{
  "n_layer": 16,
  "d_model": 192,
  "n_head": 12,
  "n_kv_head": 4,
  "head_dim": 32,
  "d_mlp": 512,
  "vocab_size": 8192,
  "activation": "swiglu",
  "norm": "rmsnorm",
  "norm_place": "pre",
  "norm_eps": 1e-05,
  "positions": "rope",
  "rope_base": 10000.0,
  "rope_fraction": 1.0,
  "qk_norm": true,
  "attn_scale": 0.177,
  "bias": "none",
  "tie_embeddings": true,
  "parallel_block": false,
  "init": "uniform",
  "init_std_qkv": 0.0408,
  "init_std_o": 0.0051,
  "init_std_up": 0.0408,
  "init_std_down": 0.00442,
  "optimizer": "adamw",
  "lr": 0.00348,
  "lr_mult_o": 1.13,
  "lr_mult_up": 1.43,
  "beta1": 0.95,
  "beta2": 0.99,
  "lr_head": 0.00814,
  "warmup_steps": 342,
  "schedule": "cos",
  "final_lr_fraction": 0.03,
  "batch_tokens": 65536,
  "seq_len": 512,
  "doc_mask": false,
  "train_tokens": 380500000,
  "steps": 5806,
  "dataset": "wikipedia_en"
}
MLP neurons of a small language model. Each row is named by its layer, matrix (down: output weights) and neuron, and shows model dimensions 48-143. Each number is 128 + 32 x the weight over its row's rms, rounded and kept within 0 to 255. A neuron's up and down rows have the sign that makes its largest values positive.
Before each neuron's rows, "fires before" lists the tokens most often just after its 100 highest values on Wikipedia text that the model never trained on.

fires before: " ", ":", "d", "s"
L9.down305 [149 152 114 170 153 122 127  71 138 148 140 114 116 149 161 135  97 102 159  96 138 133 169 168 156 161 134 122 154 103 110 155 125 128 114 159 107 180 157 131 173 165 132 192 144 143  73 136 145 129 158 114 101  66  70  92 114 104 146  94  88 132 153 118 144 137 140 137 109  49 131 126 165 121 119  66 138 110  92  42 107  50 171 160  95 150 158 121 126  98 128  99 105 197 106 139]

fires before: "s", "2", "1", "0", ".", "7"
L13.down1 [189 115  70 209 131  86  87  83 136 102 136 181 123  79 122 128 137 136 130 110 158 161 118 133 166 171 155 167 116 149 133  92 115 117 124 138 149 122 180  89 125  85 171 134 107 102 137 156 147 120 102 162  90  88 151 157 156 166 203 106 149 111  70 113 119 133  93 162 153 158 160 171 128 115 122 100 137 162 149 164 125 129 106 124 138  95 103 158 149  93  90 137  85 185 148  77]

fires before: "9", "0", "1", "4"
L10.down73 [165  96 127 179 120 131 148 117 127 129 138 141 137 117 157  85 177  95 101 158 117 201 179 142 132  98 132 129 143 116 108  56 126 112  95 140  93 136 135 148 102  87  91 124 209 152 157 183 160 106 157 162 199 147 148 179  92 181 106 137 105  52 197 159 171 136 109 111 161 122 153 123 152  48 187 148 164 119 152  81 120  73 105 161 159 160 134  90 154 130 146 141 144 161 181 144]

fires before: "\n", " is", " was", " He"
L9.down174 [123 159  67  82 160 182 141 179 126 135 141 142 108 129 167 164 132 170  80 103  92  89 127 116  74 164  77 167 176  69 212 135  94  78 176 152 157 154 175  95 117 125  96 124  83 126 116 132  78 138  82 161 170 147 149 143 129 131  84 112 175 136 112 126 133 143 121 132  87 148  82 108 126 118 150 126 153  79 150 109 146 136  96 178  81 133 177  85 117 170 106 168 141 152 166 101]

fires before: "\n", " He", " She", " In", " The"
L10.down138 [ 91 148 111  88 114 116 119 101 144 118 120 255 131 169 121 116  86 184 159  93 123  90 126 177  71 142 116 113  86 134 136 124 120 114 103 215 119 123 135 162 160 143 147  96 123 128 134  85 148 132 147  74 106 153 123 135 122 118  92 121 190 169 151 118 175 134  89 123 124 137 116 152 133 124  96 147 110 178 150 141 106 177  89  89 116 142 163 125 168 140 103 139 129 110 161 108]

fires before: " (", ",", " vocals", " and", "\n"
L13.down352 [164 119 129 100 143 141  97 141 154  83 100  99 188 126 163 188 114 134 152 166  95 133 111 122 101 160 165 169 105 126 131  99  84 140 132  95 157  90 108 133 141 163 148 145 132 106 173 174 166 122 145 176  99 135 129 109 121 119  88 128 145 150 183 205 213 170 143 164  88 108 124 134 167  88 136 136 111 198  90 116 164  85 100 154 192 141  73 119  90 146 152  83 148 145 124 103]

fires before: " |", "1", "3", " (", "0", "–"
L10.down83 [132 152  70  75 141 146 160  73 113 168 153  28 129 143 115 108  75 103 185 138 116  85 132 121 134 138  70 124  98  87 157 116  85 159  79 106 128 144 114 148 213  83 147 109 111 153 128 190  91 187 100  93 106  87 209 204  98 181 139 102 136 142 114  80 144 174  73 126  99 101 146 133 122 173  99 127 116 121  96 136 105  70  99  97 137 137  40 122 153 160 147 136 122 135 205 157]

fires before: " of", "s", "ic", "cle", ":"
L2.down180 [106 155  95 147 153 132 114 149 162 155 122 204 147 113  35  71 113 169 148 160 156 178 124 149 145  93 107 146 122 147 195 140 160 110  91 176 146 106 117 167 157 186 110 156 181 117 112  81 133  89  93 111 144 111 120  87 208 111 177 109 181 107  90 122 143 138 111 108 136 137 109 161 116 145 143  85  89 134  82 148  90 182 132 104 152 122 150 156 142 123  98 125 143 107 119 136]

fires before: "s"
L13.down350 [167 106 146 114 135  67 117 122 212 161 111 106 140 138 118 111 116 131  69 135 111 186 143 195 138 100  97 117 123 107 116  86 119 127 107 107 165 147 161 137  85 128 183 171 140 106 100 186 101 167 115  82 124 107  98 141 125 134 217 142 102 152 128 148 174 124  92 187 116 169 132 129 107  78 128 105 132 110 168 196 135 126 152 181  99 150 168 141 121 133 107  70 117 159 180  93]

fires before: "s", "–", "al"
L9.down7 [135 152 142 172 135 130 119 202 150 135 146 158 151 141 157 142  75 144  82 134 173 182 130 208 107 157 101 225 153 108 134 109 138 100 132 155 136 123 130 137 142 108 124 162  99  91 135 117 129  84  93 139  84 163 153 106  43  81 151 119  94 173 146 122 101 134  64 145 128  96 154 109 139 131 215 165 173  95 143 129 120 171 143 117  77 107 204 119 136 119 128  73 151 150 169 106]

fires before: "s", " "
L13.down13 [154  73 164 132 116 107 140  99 187 161 137 230  96 123 120 111 157  92  94  65 154 144 166 145 153  84 121 144 142 115 100 147  52 115  76  44 157 190 170 135 102 163 164 155 150 143 149 121  85  95 128 128 111 104 102 110  91 122 164  96 124 154 175 135 114  85 136 170 119 131 116 110  71 125 171  85 120 124 188 131 162  77 128 142 106 102 187 167 148 148 120 102 139 104 157 193]

fires before: "s", "t"
L6.down459 [182 120 135 178 118  55 138 135 136 144 120 140 123 134 165 127 145 143 105 113 158  90 116 155 132 151 127  87 143 128 174 112 158 166  96 151 165 121 170 171 112 157 124 118 103 185 123 200 104  86 127 117 129 165 137 150 150 158 102 126 158 175  71 107  97 179 128 138  60 160 172 143 138  90  85  24 111  89  54 104 147 117 155 120 131 133 144  80 135 186 158 135  82 142 131 188]

fires before: "s", " the", "ed", "d", " that", " "
L13.down400 [ 60 152  92 139  85 128 133 133 130 169 130 211 116 136 194 112 110  72 117  93 156  94 110 162 180 101 156 121 123 136 143 134 128 126 138 147 113 171 112 170 130 172 119 149 121 126 131 116 135 208 179 147 105 123  59  38  70 147 169 147 165  82 157 136 202 149 130 116  97  87 184  83 125  85 158 133  73 138 145 137 120 140  90  90 146 112 144 156 112 162 130 138 175 123 179 182]

fires before: " the", "mer", " his", " this", " "
L2.down252 [122  82 158 174  98 157 146 146 142 110 147 114 126 125 195 127 133 121  94  92 115 121 100 167 168 123 183  53 190 133 124 146 158  91 135 169  85 139  97  84  99 125 137 115 100  80  73 127 122 130 141 134 112 121 133 155  44 120 107 120  87 135 166 153 104 136 114 111 119 112 120 157 177 162 151  83 135 151 162  96 182 155  55  97  87 118  55 140 170 147 116 134 134 171 121  99]

fires before: "9", "8", "1", "7", "2"
L10.down293 [171  96 161 205 119 141 138 184  97 159 129  60 164 135  83 165 134 169 151  88 153 139 129 134 143 169 125 110 125 104  94 123 100 127 115 114 128 145 109 102  98 135 116 111  85 143 113  98 163 162 101 183 111  89 112  74 109  90 147 160 147 138 111 143 130 140 128 100  60 154 118 148 133  94  95 157 116  95 140 130 118 132  83  94 101  69 129 121  85 122 165 160 139 220 102 106]

fires before: "\n", "The", "In", " \"", "s"
L12.down360 [137 141 141 232 104 154 136 107 122 135 141 255  98 131 112  94 130 147  88 116 125 143 129 134 137 103 103 130  84  74 163 127 107 147 116 119 162 115  55 107 112 125 111  91 159 104 137 108 121 137 185 113 134 161  98 155 104 112 135 162 159 131 146 148 119  66 105 148 130 140  94 134 120 126 186 117 119 173 124 151 124 154 114 156  94 134 163 154 145 134  80 133 155 167  58 134]

fires before: "\n", " (", " vocals", ",", " |", "s"
L13.down171 [145 127  99  35 134 147 115 147 105  80 135  64 149 125 155 171 125 116 138 131 130 150 138  60 115 176 115 130  64 123  90 166 102 135 105 187 136 137 136  92 199 165 169 136 143 156 141 138 151 175 133 112 147 153 110 131 104 149 112 114  67  76 183 151 138 150  59 156 153 109 121  85  76 147 122 127 157 179  48 193 105 129 146 104 146 100  98 111 157 136 113 110 103 163 121 131]

fires before: "3", "8", "5", "9", "4", "7"
L13.down164 [ 96 112 131 137 136 103 141  98 128 102 182 123 146 158 178 117 146 146 117 106 137  39 141  91 128 136 152 139 229 140 142 132 121  85 129  92 140 128 144 156  93 138 124 185 113 177 116 146 123 143  53 179 106 170  77 141 159 113 122 116 174 168 115 106 111 140 122 116 181 108  90 171 111 152 109  80 109  62 122 134 159 163 109 124  88  84 106 162 116 114 164 130  86 148 114 113]

fires before: ",", ".", " and", " in", " (", " "
L10.down136 [140 125  81 162 129 160 124  92 123 150  84 185 165 130  94 116 192 106 198 103 117 133 106 101  94 155 131 161 153  74  69 139  64 138 130 151  95 102  92  87 158  88 180 106 100 164  89 112 124 121 139 144 104 136 171 160 126 165 171 131 151 141 179 121 173  79 142  73 122 160 100 128 104  95  86  78 107 114 124 121 123  82 103 163 159  66 101 141 167 152 125 156 161 112 108 183]

fires before: ",", ":", "2", "0", "4", "5"
L10.down352 [131 146 113 201 164 175 144  99 137  84  98  89 149 157 139  82 155 127  69 154 165 156 197 120 146  98 139 122  91 169  98 112 121 116  88 176 121 137 163 185 129 108 101 101 158  93 137 147 136  69 144 155 174 129 170 143 133 112 131  65  32 121 146  86 188 151 155 140 161 131 151 151  99 131 209 160 183 112 104  50 102 184 131 173 101 121 150 122  86 141 143 133 125 186 181 105]

fires before: " |", "0", " ", " Votes", "2"
L12.down72 [ 83 150 166 136 135 130 115  93 134 119 184 138 134 151 186 143 152 114 180 125 113 170  86  89 154 173 137 144  59 129 110 155 120  98 129 159 153 118 147 212 159 154 121 126 120 131 131 182  77 150  98 141  85 133 123  80  89 103 144 157 131 119  35 155  62 118 188 133 129 115 160 144 113 167 167 130 153 158 206 154 149  97 158 106 126  56 114 102 112 139 183 115 134  57 135 138]

fires before: " to", ":", ",", "d", " and"
L6.down457 [139 145 114 112 194 122  70 159 156 128 131 110 125 176 138 141 155  82 169 148 110 139 107  97 103 107 130 168 103  93 181 136 111  93 196 141  60 170 134 145 101 103 166 140 143 127 187 110 124 151  82 140 143 103  86  99 158 127  83 152 135  97 192 103  86  83 120 113  97 145 101 173 153  86 105 114 119 172  80 114 129 134 108 142  95 139 125 141  71 184  95 138 240 102 172 113]

fires before: ".", "5", "0", ")", "4", "9"
L2.down292 [ 64 155  66 248 112  99 109 127  99 172 159 114 140  97 169  82 100 168 123 127 143 184 184 118  82 124 114  65  96 124 110 106 116 123  77 121 129 139 118 147 171 119 176 142 108 142 129 169  99 160 185  99 192 158  87  81  76 170 153 117 138 185 130 147 173 144 142 127 111 135 105 143 143  83 135  91 147 111 139  64  97  79 125 166 102 109 133 109 128 179  78 122 101 206 165 136]

fires before: " by", " to", " with", " in", " from"
L13.down375 [157 191 129 185 124 166 161  81 137 153 131 128 141 109 140 154 155  84  76 163 119 156 119 125 157 155 165 126 107 174 155 134 152 132 149  91 138 122  16 106 161 193 143 131 158 189 143 102  56 149 109 190 173 131 136 122  89 124 128 162 124 112 152 102 124 112 105  70 118 137 194 126 178 167 158 179 119 156 110 167 112  63 145 114 112 119 138 112 136  91 139 142 136 179 160 122]

fires before: ",", ".", " and", ":", " of", " "
L10.down439 [145 142 119 154 127 102 131 127 149 168 168 251 130 156 119  75 164 114  91 125 101 161  95 103 175 105 135 148 124 115 125 109 169 111 160 152 122 110  80 115 127 126  83 159 144 122 103  90 129 107 131 159 172 178 115  92 107 179 175 122  79 110 108 115 187 114 103  83  79 102 125  81 131 137 134 111 151 106 123 114 122 167 129 147 167 118 109 113 182 140 174  88 144 103 101 146]

fires before: "0"
L12.down505 [106 111 155 210 176 138  68 121 145 166 125 131 111 147 106 155 107 152  86  64 128 164 136 160 179 125 183 173 157  39  99 178 107 140 148 134  96 116 163 169 134 131 103 120 132 135 180 150 108  88 124 147 171 135 154  87 104 144 129  80 134 170 130 167 122 142 118 186 153 113 200 109 127 158 136 141 122 170 142 103 108 130 107 183  97 167 120 161 131 133 164 150 109 204 125 149]

fires before: " ", " January", " August", " April"
L12.down377 [105 156 164 211 122 160 133 112  96 148 140 191 166 118 135  92 151 131 136 166 123 166 193 167 119 158 167 155 184 183  96 116  90 111  67  89 172 132 144 170 110 157  76 197 108 127 110 117  94 119 112 188 150 106 129 159 131 138 127 159 137  99 121 130 140 129 125 127  87  89 136 132 124  72 115 133 148 168 162 127 124 117 126  91 126 142 155 116 139 116 173 117  91 119 158 127]

fires before: "0", " as"
L10.down508 [138 134 105 164 145 127 153 172 144 150  65  20 142 123  88 152 115 168  64 133 130 146 189 134 131 146 101  66 197  85 156 146 145 124 151 121 133 125 105  95 139 113 213 146 149 168 121 139 124  80 150 126 170  85 159 172 100 163 112 190 179 146 150 126 146 125  77 119 120 194  77  87 121 153 163 129 105 178  82 123 145 128 119 114 107 143 115 114 157 157 142 211  95 154  96 132]

fires before: " not", "ll", " be", "ing", "s"
L6.down479 [109  65 145 153 185  77  83 162  89 141  98 211 170 118 134  96  86 101  91  61  98  87 148 196 123 188 111 183  69  88 135 108 131 107 144 144 114 122 108 122 108 134  85 154  96 170 114  97  96  89 109 142  91 107 126 127 118 117  89 131 110 176 119 140 114 185 105  77 135 143 123 147 143 106 135 115 156 110 104  77 130 140 153 146 127 151 130  70 122 156 122 100 186 152 105 145]

fires before: "\n", ".", " |", ","
L10.down419 [144  84 133  29 167 121 151  94 115 174 121  97 133 162 148 104 116 132 141 153 165 143 101 151  85 142 118 223 101 161 129 133 169 143  99 126 124  61 126  84 125  33  90 128 109 144 180 123  99 166 107 189 127 161 133 183  80 157 162 112 152 129 135  97 170 180 161 156 134 120 105  78 165 127  50 113 142 134 117 106 147 123 136 120  63 171 204 172 129  89 110 125 164 167 178 146]

fires before: "0", "5", "1", "3", "4"
L12.down471 [137 139 110 197 165 132 135 120 145 108 123 171 151 129 168  87 163  94 158 130 109 124 100 151 139  89 133 146 135  89 129 129  97 106 130 151 108 124 188 127 112 110 178 124 145 115 176 168 123 135 116 151 152 155 114 156 129 114 113 116 121 111 125 176 122 108 137 155 143 160 157 141 161 128 135  49  92 130 190  94 115 148 136 156 152 137  81 114 146 181 188 133 123 171 245 128]

fires before: "s"
L13.down129 [180  89 111 131  95  83 140 123 147 156  88 243  89 108 145 159 147  91 119 110 123 154 105 147 156  70 125 148  82 138 144 152 164 103 121 183 136 111 136  93 155 134 133 185 119  85 129 136 161  88 164 124  71 109 129 132 152 152 146 204 131 143 107  96 144 124 116 137 176 137 105  85  76  90 151 110 115 119 102 200 136 185 122 129  95 111 145 139 150 183  97 135 171 111 120  76]

fires before: " ", "2", "4", "1"
L12.down286 [135  97 177 178 127  88  67 129 117 111 213 169 105  82 159 128 152 172 164 102 105 137 106 152 142 123 126  84 165 114 127 210  99  66 109 125 187 158 149 124 120 159 139 132  64 126 118 130 118 132 106  91  86 125  86 116 116 134 121 119 111 116 145 150 118  73 185 210  95 131 155 141 162 165  98 121 115 162 145 114 110 138  84  86  71  96  93 158 177 137 143 173  81 175 116  97]

fires before: "9", "7", "8", "6", "2", "1"
L10.down215 [120 160 163 255 130 141 176 123 128 135 180  57 155 172 141 123 136 112 179  91  95 176 138 130 148 134 134  69 146 186 114 102  87 147  79 132 159 131 154 148 131 153 123 160 163  90 101 114  98 160  94 122 150 122  48 129  94 122 128 129 142 100 120 130 107 132 139  99 132 102  93 135 133 102 142  66 124 137 113  73 161 139 120 122 128 124 150 114 120 160 125 109 141 255  97  63]

fires before: "s", " to", "ed", "ing", "ers", "es"
L12.down340 [103 117  90 239 121 123 143 150 128 166 104 255 103 183 125 124  91 153 120 127 101 144 183  96 122 144 137  91 158 144 164 136 164  65 144 138 128 151 118 141 161 141  98 124  96 125 108 102 109  91 138 124 145 124 149 145 164 143  78  98 117 120 141 131 151 121 152 111  88 113 131  99 149 142 147  85 117 132 139 165 136 110 137 208 111 128 108 102 147 138 129 130 159 215 139  90]

fires before: "9"
L13.down483 [192 169 134 163 100 165 191 109 171 130 114 136  82 155  64 142 139  92 117 169 109  81 106 165 123  95 145 128 146 130 107 117 119  84 140  92 129 136 125 179 119 174 123 143  45 177 135 131  75  99 116 123 148 111 159  85 129 124  94 139 230 157 101  81 115 116 109 137 175 174 136  65 148 112  99 120 110  75 127 146 168 142 105  62 165  92 169 142 129 165 171 155 141 164 153 171]

fires before: " ", " the", " August", " April", " September", " November"
L10.down305 [134 128 127 255 107  72 108 120 141 126  85 132 114  34 135 137 130 133 126  64 132 143 111 128 125 115 149 118 148 122 100  84 131 114 130 153 122 140 139 189 125 161  72 183 160 128 152 117 121 176 159 177 191  85 136 116 134  82  91 143 106 129 106  69 183 142 102  91 122 129 118 130 160  75 166 121 174 149 163 165 194 100 120 118 122 147 126 115 119  99  96 122  88 169 141 113]

fires before: " ", "2", "1", ","
L10.down408 [103 134 129 131 152  82 158 151  86 132 102 154 180 123 126  92 152 177 131 143 111 128 105 122 193 173 153 138 177 133 133 160 219 111 139  98 109 170 115 112 125 141 172 175 155 113 146 135 154 146 105 120 169 171 112 133 101 136 138 164  67 121 122 149 143  71 141  88 103 106 118 113  50 132 156 114 187  58 108  57 106  97 132  92  85 123  71 129 117 133 123 125 150 112  72  93]

fires before: "s"
L6.down57 [149 104  83 176 130 117  89 114  68 141 108 198 148 132  84 142 120 155 104  80 139 139 141 109 116 115 114 145 193  66 171 159 151 153 121 107 127 126 104 125 126 194 142 142 124 129  95 134 130 154 134 109  83  79 123 160 106  90  48 155 145 153 136 126 128 180 108 173 113 185 115 151 136 157 139 158  95 147  66 136 162 125 141 141  74 165 150 198 129 122 167  94 145 127 117 127]

fires before: "\n"
L12.down267 [135 124 136 255 114 126 153 120 145 136 150 255 133 132 126 107 142 136 143 146 141 151 161 115 116 116 109 123 133  94 113 124 111 133 103 123 124 146 129 128 118 134 119 109 138 129 145 117 130 113 109 136 112 140 107 124 153 128 131 142 171 111 126 125 102 115 143 139 111 117 133 115 147 112 125 135 126 140 147 148 133 116 109 128 145 126 139 116 120 133 151 129 121 204 126 135]

fires before: " that", " it", " the", " to", " as"
L9.down138 [172  79  68 144 130 120 152 109  95 154 106 222 127 135  69 182 128 164 104 129  74 138 165 133 147 102 152 118 130  98 135 154 171 154 167  81 120  75 118 134 159 125 154 116 130 155 121 147 128  99 154 162 105 117 148 150 134 114 124 134 127 203 150  89 161 151 156  89  97 122 140 124 105 101 153 135 122 119 153 141 115 126 156 102  70  99  51 170 121 106 117 101 196 112 113 128]

fires before: " "
L2.down139 [129 124  92 166 110 169 118  98 151 160 141 127 184 135 168  88 139 120 191  86 151 156 183 187 120 123 164  87 118 146 137  97 118 109 120 137 134 159 143 119 106  84 128 140 114 143  92 139 120  77 106 103 163  98 145 160 145 149 118 125  38 118 159 109  98 131 166 146 108 129  97 129  91  61  63  85 135 138 132 138 141  87 101 150 101  94  92 142 183 134  75 143 120 142 152 153]

fires before: "0", ",", "5", "7", "1", "."
L12.down276 [122  92 161 187 143  80 131 124 134 102 148 123 143 167 159 103 177 118 121 170 176  79 121 112 123 102 122 115 100 202 121 178 150 134  91 104 191 160 142 140  91  89 145 166 118 107 199 171 112 113 124 117 120  92 126 104 110 125 141  45 148 162 122 148 130 115 123 111 160  92 138 139 133 144 126 196 102  92 106  89 105 206 144 140  99  85  74 181 116 173 129 159 137  88 159 155]

fires before: "\n"
L9.down511 [157 165  92  36 100 158 164  52 163 171 112 100 149  58 156 138 133 105 149 149 196 108  97 139  97  98 166 105  98 114 127 157 146 162 184 167 109  95  93 160 153  90 140 144 120 171 149 124  92 163 158 128 151 120 155 118  92 114  85 167 194 117 138 116 117 144 170 126 142 170 163  81 158 159  78  55  72 145 132 107 121 136 153 118 130 133 101 146 111  83 139 154 132 173 131 154]

fires before: "ing", "s", "ed", "d", "er", " that"
L9.down367 [107 118 160 148 114 130 118 144 199 145 140 147 160 119 202 114 152 113 140 126 137 117  61 156 138 169 175 124 115 129 117  93 199 133 127 183 140  89 125 128 166 155 147 103 117  88 101 114 151 105 175 129 185  98 127 134 115 147 157 185 138 130 169  81 149 123 141 213 145 158 150 139 156 126 151 104 153  99 135 146 120 173 172 165 176 157 122 129  98 164  74 130 118 228 153 192]

fires before: "0", "1", "2"
L10.down29 [189 150 124 234  85 116 156 136  98 113 115 126 134 161 149 146 125 103 124 117  91 190  99  58 140 124 120  72 110 234 123 133  79 175 103 144 146 107 144 111 159 126 148 104 142 107 119 181 117  84 155 116  98 191 152 177 160 123 130 217 125  90 109 101 128 146 119 137 123 144 119  99 145 103 167 131 170 172 195  98 171 138 115 124 152 135 159 123 116 150 143 149 136 209 168 105]

fires before: "s", "e", "lo"
L7.down232 [130  57 103 167 138 145 140 138 210 128 140 186 125 108 166 154 103 179 110 137 199 154 101 180 160 110 110 130 101 127 101 125 188  91 170 135 117 137 164 182 139 167 136 139 152 144 167 140 145 155 158 129 173 140 132  80 139 102 137  92 137 155  73 158 150 165  58 135  97 187 119  57 127  87 110 158 131 161 123 127 148 148 158 102 156 107 160 157  85 129 165 161 142 153 136 113]

fires before: "1", "2", "0"
L10.down468 [130 117 167 186 114 157 104  89 150 137 125 116 164  99 228  74 105 139 160 101  98 197 116 129 150 122 205  57 161 138 108 148 123 179 149  93 148 115  95 118 191 133 116  99 151  91 171 152 125 159 143 173 165  90  73  97 147 138 128 196 126 139 136 118 143 123 158 151  98  90 147 140 144 126 108  99 142 158 140  90  92 178  95 133  69 142  97 148 131 131  90 121 151 161 127 100]

fires before: "0", "1", "9"
L13.down249 [177 177 124   9 117 158 151 106 158 140 127  13 107 130 108 132 101 128 113 115 141 123 129 122 102 153 164 108 170 139  88 136 161 144 128 149  84 101 108 139 163 128 152 154 139 138 144  69 140 128 153 137 215 190 106  48 117 131 118  94 117 112 123 136 195 186 145 134 118 124 128 134 246 134 123  86 133 177 157 107  93 166 110 121 113 144  98  84 167  99 132  86 132  98 131 171]

fires before: "\n"
L12.down227 [165 115 129 255 124  91 129 150 108 112 115 255 135 123 157 125 158 112 134 129 143 141 128 138  94 118 134 116 114 117 141  87 122 139 115 118  71 142 106  95 102 114 114 124 150 126 138 137 146 133 127 134 123 145 125 129 149 131 120 139 163 103 115 142 134 122 138 174 116 156 137 142 131  87 129 110 133 105 113 146 157  97 138 143 143 107 135 124  91 124 123 141 101 186 149 144]

fires before: "1", "2", "5", " ", ":"
L12.down101 [152 154 103  29 163 141 175 150 101  99 171  91 109 141 118 136 120 180 121 114 119 172 140  97 137 132 119 103 121 150 114  46 134 121  64 116 117 140  98  84 167 115  78 138 190 136 184 135 114 107 190 110 112  81 114 125 119 137 136 121  91 114 100 144 170 168 109 171 174 169 160  66 138 153 165  89  99 175 127 130 117 134 177 134 135 145 105 101 150  61 177 142 106  35 146  68]

fires before: " the", " a", " his", "s", " it"
L13.down398 [123  84 158 197 143 145 132  99  99 156 117 221 133 108 109 144 136 181 137  90 102 115 113 179 139 133 111 137  90 142  95 120 158 126 121 114 105 168 129 148  78 113 163 102  88 135 148 116 140 147 101 127 130 114 105  84 104  72 174 143 151 102 167 117 153 108 139 148 177 108 110 138 145 162 147 109 104 127 150 115 139 110 105  59 108 136 152 126 122 169  96 133 205  95 102 170]

fires before: "\n", " He", " In", " She"
L12.down341 [148  94 145 165  77 161 140  82 122 123 139 255 112 142 173  93  88 162 119 103  88 103 137 147 115  94 139  88 100  77 133 146 111 133 142 172 150 145  93 165  99 143 169  95 129 137 155 109 116 114 170  89 122 171 121 137 109 142 108 184 128  97  95 155 134  96 140 152 141 177 126 150 119 118 127 121 112 150 170 100 103 172 125  85 163 115  63 145 169 110  32 159  81 173  94 137]

fires before: ":", "s", ".", " "
L9.down442 [123 170 123 174  56 148  98 158 116 140 157 131 179 116 125 120 112 120 135 187  26 193 144  89  93 121 104 129 106 151 108 163 120 135 129  77 131 126 153 121 129 113 137 160 130 162 137  77 115 164 180 140 144 141 105 140 144 129 104 145 144 111 142 100 110  75  59 116 147  59 154 158 144 122 178 141 112 117 121 118 168 131 119 148 123 111 196 118 115 149 117 125 169 160 109 127]

fires before: " by", " to", " in", " for", " with", " |"
L10.down155 [ 79 155  91 146 126 142 169 125 179 135 128 197 137 155 125 119 131 153 148 142 104 124 127  98 118 170 119 140 159 151  98  78 154 120 113 124 139  96  99 126 119  98 151 134 141 161 151 112  60 109  77 112 147 108 197 121 131 165 109 118 110 129  91 137  87 111 118 164 137 166 105 168 110 119 144 157 111  97  85 153  75  65 143 101 148 136 108  52 145 167 152 137  85 147  75 129]

fires before: " to", " into", " up", " from", " out", " through"
L6.down25 [166 135  83 158 136 122 121 146 120 156 131 184 118 163 131 128  99 108 153  93  89 130 159 117 108 113 130 101 109 149 153 118 137 117 208 107 139 144  84  52 194  46 119 105 151 179 157 121  89 124 141 177 165  92  76 101 145 157 129 138 142  70 152 138 161 105 132 154 107 198 130 110 146 160  90  92 133 147 148 111 144  89  89 130 175 113  71 109 121 123 135 117 132 136 174  72]

fires before: "0", " of"
L12.down334 [135 129  97 158 130 187 113 165  87 108  88  65 111 178 113 143  69 125 128 106 160 132 157 168  93 141 169 116 101 103  99 128 162 151 188 123 149 133 121  89 156 101 166  51 119 148 150 110  71 150 141 166 109 153 153  94 168 159 136 119 176 101 159 146 123  96 130 104 146  86 170 161 140 122 134 111 156 158 175 168 133 156  95 128 126 184  86  80 132 207 102 196 144 145 139 123]

fires before: "1", "2", " ", "3", "8", "'"
L12.down329 [107 102 116 205 139 182 132 140 131  84 157 190 166 138 145 135 125 166 140 111 116 157 131  96 136 109 132 192 180  80 188 134 101 141  97 157 156 113 155 125 181 179 148 170 136 124 163 155 112 110 127 102 111  61 141  80  61 123 143 101 118 111 133 141  95 131 121 148 144  82  64 121  98 178 134 100  93 101 163  89 146  92 122 139 168  66 197 160 142  83  99 157 134 120 139 137]

fires before: "\n", "s", "=="
L10.down226 [163 127 126 124 160 131 142 142 144 153 126  81 145  78 162 166 147 126 142 115  95 149 163 168 166 116 177 145 187  93 150 137  96 115 185 159 151 112 123  89 140  49  93 132 117 148 125 189 116 131 128 196 109 141 123 188  90 164  47 117 151 132  92 105 119 216  95 108 158 160 116 125 178 189 126 107 154 131 163 116  71  93 157 123 155 104 208  83 151 122  73 119 120 155 147 150]